Part of a small language model's weights.
Size: 12 layers, width 576, 14 heads of 64, MLP 1536 SwiGLU, vocabulary 12477, 71.1M parameters.
MLP neurons of a small language model. Each row is named by its layer, matrix (gate and up: input weights; down: output weights) and neuron, and shows model dimensions 160-287. Each number is 200 + 40 x the weight over its row's rms, rounded and kept within 0 to 999. A neuron's up and down rows have the sign that makes its largest values positive.
After each neuron's rows, "fires after" lists the tokens most often just before its 100 highest values on Wikipedia text that the model never trained on. A number after a token or word is its count.

L3.gate1227,250,185,148,193,119,111,213,193,217,212,171,227,151,214,243,151,214,245,171,259,128,293,122,112,177,242,128,235,193,222,222,277,231,161,148,160,201,184,264,135,124,181,179,164,221,180,232,198,147,217,234,184,243,223,238,157,142,239,231,208,237,230,163,182,202,144,245,287,169,168,226,253,250,187,180,147,235,150,125,163,261,156,158,219,296,179,199,214,181,231,139,114,188,208,124,162,172,147,206,278,161,248,196,244,187,203,245,191,254,229,210,146,117,212,167,206,186,196,217,228,230,206,233,227,246,158,146,198
L3.up1227,218,254,177,128,226,161,184,226,230,194,183,269,192,133,202,215,154,218,127,234,236,185,256,273,217,150,204,251,180,122,285,187,141,158,196,158,224,211,253,202,270,209,202,214,205,177,157,169,228,162,215,201,172,215,182,191,236,156,141,132,217,264,177,227,198,285,239,219,171,184,160,191,149,211,217,176,212,223,148,232,228,193,193,139,211,204,161,207,199,167,257,234,217,275,189,150,220,240,216,204,175,159,241,230,222,189,224,216,137,216,238,244,168,236,277,121,171,253,166,218,174,224,223,108,153,219,150,108
L3.down1227,276,211,224,182,166,101,191,206,252,211,173,186,194,221,201,200,194,233,179,283,217,281,186,167,197,226,151,242,168,189,152,289,146,86,176,245,203,195,273,152,176,253,135,165,263,205,257,192,202,224,183,169,239,191,205,145,166,198,258,203,198,220,213,200,210,185,252,297,204,171,208,221,208,213,121,137,265,244,154,182,213,257,121,185,235,151,212,166,112,150,145,175,230,237,151,190,196,207,181,255,157,190,219,246,201,148,212,189,182,215,253,156,175,208,231,200,189,258,148,207,199,181,187,157,266,192,179,232
fires after: ", " 31, "| " 12, "in " 11, "to " 8, "\n" 6, "of " 5

L4.gate42,231,194,179,193,248,222,186,228,247,259,250,183,160,197,144,203,211,179,188,209,213,198,142,236,250,208,206,242,254,124,258,185,158,200,197,131,179,219,245,228,220,244,176,201,195,248,211,165,252,181,234,144,240,187,137,213,165,192,210,314,209,262,185,227,212,191,198,269,246,200,220,170,261,232,215,304,269,177,278,152,292,241,130,212,220,159,277,247,233,268,173,174,232,186,145,209,230,197,165,220,208,198,184,220,233,197,153,182,185,193,155,247,303,170,150,200,153,154,241,172,178,213,219,211,206,204,236,207
L4.up42,240,224,157,225,223,232,219,140,145,145,137,187,250,213,228,141,225,145,229,203,181,169,158,218,122,246,131,180,118,195,162,208,184,223,202,249,213,225,145,223,209,158,259,205,215,176,227,156,160,209,218,277,218,266,244,218,211,146,256,207,256,199,196,216,213,219,190,204,206,213,214,242,208,234,160,181,133,222,241,182,277,180,198,262,190,240,201,150,176,149,168,169,259,205,202,169,177,202,158,184,205,196,166,146,177,209,197,231,234,183,225,209,211,185,211,194,231,281,258,146,182,274,184,151,188,205,186,181
L4.down42,187,180,189,224,203,167,203,213,180,175,161,194,197,184,244,171,182,156,189,239,102,226,231,185,225,176,192,153,221,263,161,166,188,186,223,267,162,160,180,144,195,210,219,252,217,142,168,183,181,140,99,255,265,177,222,197,186,152,232,149,193,151,193,188,125,244,253,182,189,179,261,218,236,193,229,215,174,178,178,206,131,123,182,196,133,197,156,164,149,120,157,252,154,185,182,208,214,191,187,200,211,241,232,207,196,173,221,230,189,156,241,250,156,160,188,214,176,223,151,177,154,147,134,183,215,219,87,229
fires after: "well " 30, "such " 23, ", " 14

L4.gate1428,205,217,193,238,221,223,205,230,212,204,268,204,224,183,213,195,190,164,233,195,148,234,115,180,186,243,121,155,226,195,178,148,230,243,277,259,165,246,159,236,264,172,119,161,250,179,195,261,188,256,169,145,177,158,142,218,191,249,195,199,174,202,252,195,149,178,281,195,166,179,211,181,217,186,138,181,177,212,221,208,273,183,224,185,261,298,130,181,204,151,152,280,254,248,190,263,209,158,215,198,272,214,216,188,276,153,147,273,290,292,236,222,182,181,223,192,162,216,171,207,200,193,149,210,183,211,218,197
L4.up1428,240,209,202,169,189,200,252,172,244,215,198,249,140,316,233,200,136,214,170,181,228,209,220,213,212,211,268,230,191,220,173,186,212,179,214,198,246,180,153,200,152,146,218,196,235,191,216,149,173,138,252,215,158,233,190,238,217,144,203,200,201,169,236,180,219,155,156,231,247,249,207,127,215,187,171,216,256,232,226,177,218,221,137,283,195,187,209,196,194,269,134,183,214,179,141,205,177,142,272,258,181,203,145,101,216,247,261,152,170,181,244,196,248,226,193,260,255,147,262,149,198,246,224,100,160,231,167,202
L4.down1428,311,261,218,220,208,164,347,215,164,212,190,165,143,180,149,164,217,226,150,179,198,268,202,186,246,220,235,191,262,278,220,131,195,203,243,211,172,197,213,167,234,192,169,231,227,163,136,250,189,154,205,230,243,211,184,184,205,223,202,240,203,235,183,189,257,233,242,188,216,205,162,229,227,224,211,257,201,180,230,232,169,210,240,201,158,290,167,241,206,211,128,186,193,216,204,202,190,194,189,188,221,192,287,289,249,245,200,189,181,226,189,249,172,226,180,180,200,189,179,208,221,158,175,232,206,291,184,176
fires after: ", " 86, "), " 7

L2.gate1262,194,171,183,175,193,116,239,240,267,234,177,262,197,188,151,140,150,216,132,245,151,217,158,209,262,195,159,197,216,217,160,267,240,114,236,161,198,186,228,203,245,148,110,174,162,234,177,179,234,268,170,141,221,200,207,181,188,274,180,240,199,204,192,150,173,196,243,234,169,175,291,207,193,177,122,150,263,197,201,263,268,187,152,186,230,245,178,256,177,187,157,190,165,262,182,179,204,180,234,237,127,172,210,221,171,182,204,197,166,246,163,166,195,172,271,154,205,207,195,293,242,226,194,193,143,138,168,193
L2.up1262,201,227,197,171,193,96,239,203,216,239,196,269,206,180,144,140,136,239,167,249,157,209,205,205,209,198,123,214,234,196,205,256,239,155,248,187,220,190,238,222,207,170,131,157,180,158,213,208,229,214,154,165,236,175,209,141,172,233,154,173,210,212,184,157,149,204,212,248,218,172,249,232,206,186,120,136,303,232,150,284,251,180,142,173,222,233,153,226,148,208,214,196,153,261,138,146,178,186,238,246,117,180,231,195,216,198,184,186,163,231,156,180,162,202,260,133,185,216,225,254,223,197,219,200,128,128,163,167
L2.down1262,216,211,198,233,172,168,197,216,252,210,205,189,233,253,191,176,182,226,193,244,190,170,227,163,227,181,210,186,164,188,159,244,183,85,186,234,192,171,251,173,209,230,157,137,249,241,266,224,245,246,177,169,196,187,188,164,237,188,183,124,170,210,208,158,152,182,189,248,182,171,202,221,124,253,167,166,300,243,233,217,216,106,82,210,200,213,182,186,114,154,168,215,154,248,183,213,158,234,232,203,176,197,250,203,212,208,191,225,145,180,201,205,198,198,233,100,262,170,171,253,253,149,209,177,259,145,202,230
fires after: ", " 38, "in " 16, "of " 10, "Ark" 5, "K" 4

L4.gate726,151,212,274,145,141,173,277,145,165,140,172,217,212,262,171,213,207,174,137,243,210,121,253,206,157,208,189,210,218,164,250,134,172,280,167,180,210,199,251,268,257,219,203,179,135,165,146,255,278,207,174,178,217,263,203,231,177,195,163,199,251,206,218,259,202,155,251,242,171,212,194,248,163,239,217,239,243,221,286,197,230,112,182,188,211,263,175,226,213,216,147,190,190,236,193,167,213,245,241,162,167,224,195,186,184,202,218,165,203,162,215,234,180,225,166,221,204,169,177,214,201,230,213,230,202,252,250,237
L4.up726,242,117,179,197,242,231,170,202,191,177,278,219,295,203,211,168,181,204,169,184,249,275,145,214,253,120,185,216,159,190,137,159,204,242,259,237,195,209,189,267,180,206,174,253,192,254,185,166,199,150,226,244,202,196,201,217,179,218,262,187,179,280,218,144,249,246,236,206,271,273,266,162,177,223,200,204,182,211,234,162,178,219,299,213,193,159,174,191,146,192,281,156,266,186,273,221,137,134,187,235,157,177,224,60,241,169,175,173,209,233,251,202,187,192,248,229,209,221,297,198,149,257,202,140,166,219,140,180
L4.down726,183,123,180,197,229,185,237,246,230,211,159,192,241,231,146,260,240,299,210,212,174,241,217,240,230,158,228,200,187,221,159,138,182,140,221,165,160,83,157,132,181,148,154,230,235,108,232,175,169,195,205,223,121,145,211,236,265,219,171,262,198,256,211,212,211,219,215,266,143,123,211,285,153,160,239,238,171,189,212,139,208,199,201,204,134,180,214,129,171,192,166,190,129,192,220,198,158,197,158,235,214,150,228,211,220,157,244,198,131,184,196,178,240,137,206,187,195,193,217,172,186,204,174,152,173,219,223,171
fires after: "well " 30, "such " 24, "known " 16, "oper" 4

L4.gate1189,170,207,207,178,186,143,224,302,223,258,239,296,227,213,233,134,126,229,212,234,217,169,204,204,241,247,245,272,236,259,193,150,213,212,216,127,191,183,164,194,172,253,185,174,115,106,203,206,233,262,181,214,237,190,194,197,238,267,137,266,178,198,146,148,182,204,223,220,143,173,292,211,232,128,175,238,239,195,168,283,188,234,198,142,230,194,207,257,175,145,161,273,216,207,172,204,180,265,254,206,171,176,195,215,177,208,201,156,177,220,247,179,163,174,194,193,160,173,227,235,208,209,242,194,230,163,163,153
L4.up1189,228,233,181,171,199,80,181,257,178,199,258,171,194,256,166,224,170,185,150,211,122,203,258,184,258,191,139,296,186,190,259,127,252,161,207,172,131,133,207,173,209,200,109,145,142,193,241,173,185,275,233,196,204,208,207,262,179,217,167,213,208,262,190,206,170,212,215,153,191,165,173,236,141,208,160,176,249,211,198,172,209,181,204,134,172,186,220,244,156,185,180,178,122,286,170,211,171,208,219,246,229,186,267,224,201,149,136,141,199,233,150,240,293,232,331,108,237,179,123,180,274,200,249,215,156,159,232,214
L4.down1189,169,266,191,228,162,165,196,216,230,244,227,221,233,197,164,217,199,228,189,264,160,197,237,214,227,172,235,250,191,200,159,197,247,123,199,272,183,158,217,160,196,231,157,182,191,237,245,187,209,249,200,252,261,157,211,207,192,211,116,199,130,251,197,174,198,203,176,163,204,182,176,270,128,202,163,188,264,357,186,205,227,123,181,193,184,167,226,222,110,136,91,202,120,288,215,228,191,197,208,209,213,189,248,200,191,190,179,98,192,166,250,202,229,201,197,176,159,143,151,235,236,177,248,224,195,172,230,147
fires after: ", " 33, "in " 14, "Ark" 5, "of " 5, "K" 4

L4.gate1248,258,258,188,177,213,197,146,195,214,206,219,283,190,143,208,164,231,198,143,193,285,190,208,200,178,217,158,226,171,174,184,141,142,239,175,200,177,288,162,219,220,206,116,127,212,214,208,198,252,234,186,185,237,168,264,219,158,221,145,190,160,119,181,210,248,308,241,195,193,271,153,196,281,128,193,205,191,177,197,205,155,192,188,182,211,109,234,220,183,192,200,216,218,185,184,252,181,258,177,257,107,145,172,206,173,217,248,216,178,164,211,241,212,242,133,235,129,268,179,204,268,197,191,209,239,212,247,266
L4.up1248,156,208,193,205,164,248,212,151,188,233,89,159,244,229,227,219,190,132,233,196,139,155,247,172,198,262,215,210,156,243,227,222,176,126,194,201,268,180,213,277,177,225,231,225,212,194,166,113,171,220,153,175,175,143,227,187,225,186,227,123,219,160,181,211,179,238,126,260,145,204,267,244,212,248,212,240,177,168,222,252,256,206,177,203,193,198,228,216,215,207,195,230,280,248,143,243,181,241,206,166,150,291,188,190,175,232,172,247,160,266,205,283,224,187,232,228,229,149,202,224,222,228,183,235,214,130,190,171
L4.down1248,154,215,188,288,210,229,166,107,149,261,156,191,180,182,354,170,153,107,229,229,160,170,197,232,177,172,189,166,247,203,260,208,163,181,182,206,242,161,41,193,216,202,216,184,181,188,163,197,181,235,191,249,244,245,231,205,256,254,163,218,173,145,136,183,166,264,238,248,193,185,173,250,190,159,183,170,172,201,200,193,115,214,186,251,104,184,191,241,222,224,161,233,231,218,169,190,235,207,199,232,212,228,179,193,221,175,150,178,251,267,229,194,223,132,146,206,278,140,232,146,216,142,229,179,163,176,149,197
fires after: "| " 44, "; " 10, ", " 5, "the " 4

L4.gate531,232,226,167,208,282,215,265,228,185,166,198,237,160,185,185,181,141,217,151,255,194,248,176,181,269,168,199,259,252,215,196,261,244,199,286,222,272,246,205,207,193,245,204,205,230,156,223,172,170,258,168,196,180,201,195,189,172,192,214,186,213,221,188,204,171,197,137,239,151,184,214,154,206,218,163,182,228,240,93,222,217,232,153,189,241,141,158,250,152,149,202,149,205,243,160,175,163,223,192,241,146,232,230,221,168,227,237,179,250,240,237,184,185,210,157,164,194,235,218,302,266,187,165,138,162,172,150,176
L4.up531,237,188,237,130,237,178,219,222,205,180,203,288,161,189,214,139,209,177,188,212,187,227,223,231,220,187,200,191,217,224,219,213,186,134,226,167,269,224,228,222,174,180,184,286,217,184,170,173,156,214,217,189,179,171,271,142,173,249,224,243,278,243,130,222,188,226,161,290,218,199,158,230,176,137,172,172,222,188,173,233,131,199,215,149,209,207,170,175,173,194,199,161,226,262,181,162,228,231,191,247,119,219,210,288,165,272,243,172,284,232,255,154,185,241,180,212,205,275,197,310,190,190,176,124,141,179,140,154
L4.down531,259,244,157,183,198,129,213,202,285,174,187,228,259,208,181,194,174,184,187,256,218,193,168,163,270,126,149,239,162,168,146,266,181,129,234,233,243,275,239,154,198,261,185,124,238,225,227,219,209,191,165,199,224,210,186,160,171,191,202,191,177,237,211,150,161,192,181,308,192,187,228,203,152,251,175,146,230,205,147,184,218,121,118,187,217,183,172,238,96,133,210,182,159,170,200,162,181,186,220,209,153,204,221,262,160,233,181,180,239,195,210,170,171,194,222,106,166,210,163,251,250,157,140,147,237,174,212,147
fires after: ", " 39, "in " 15, "of " 4, "to " 4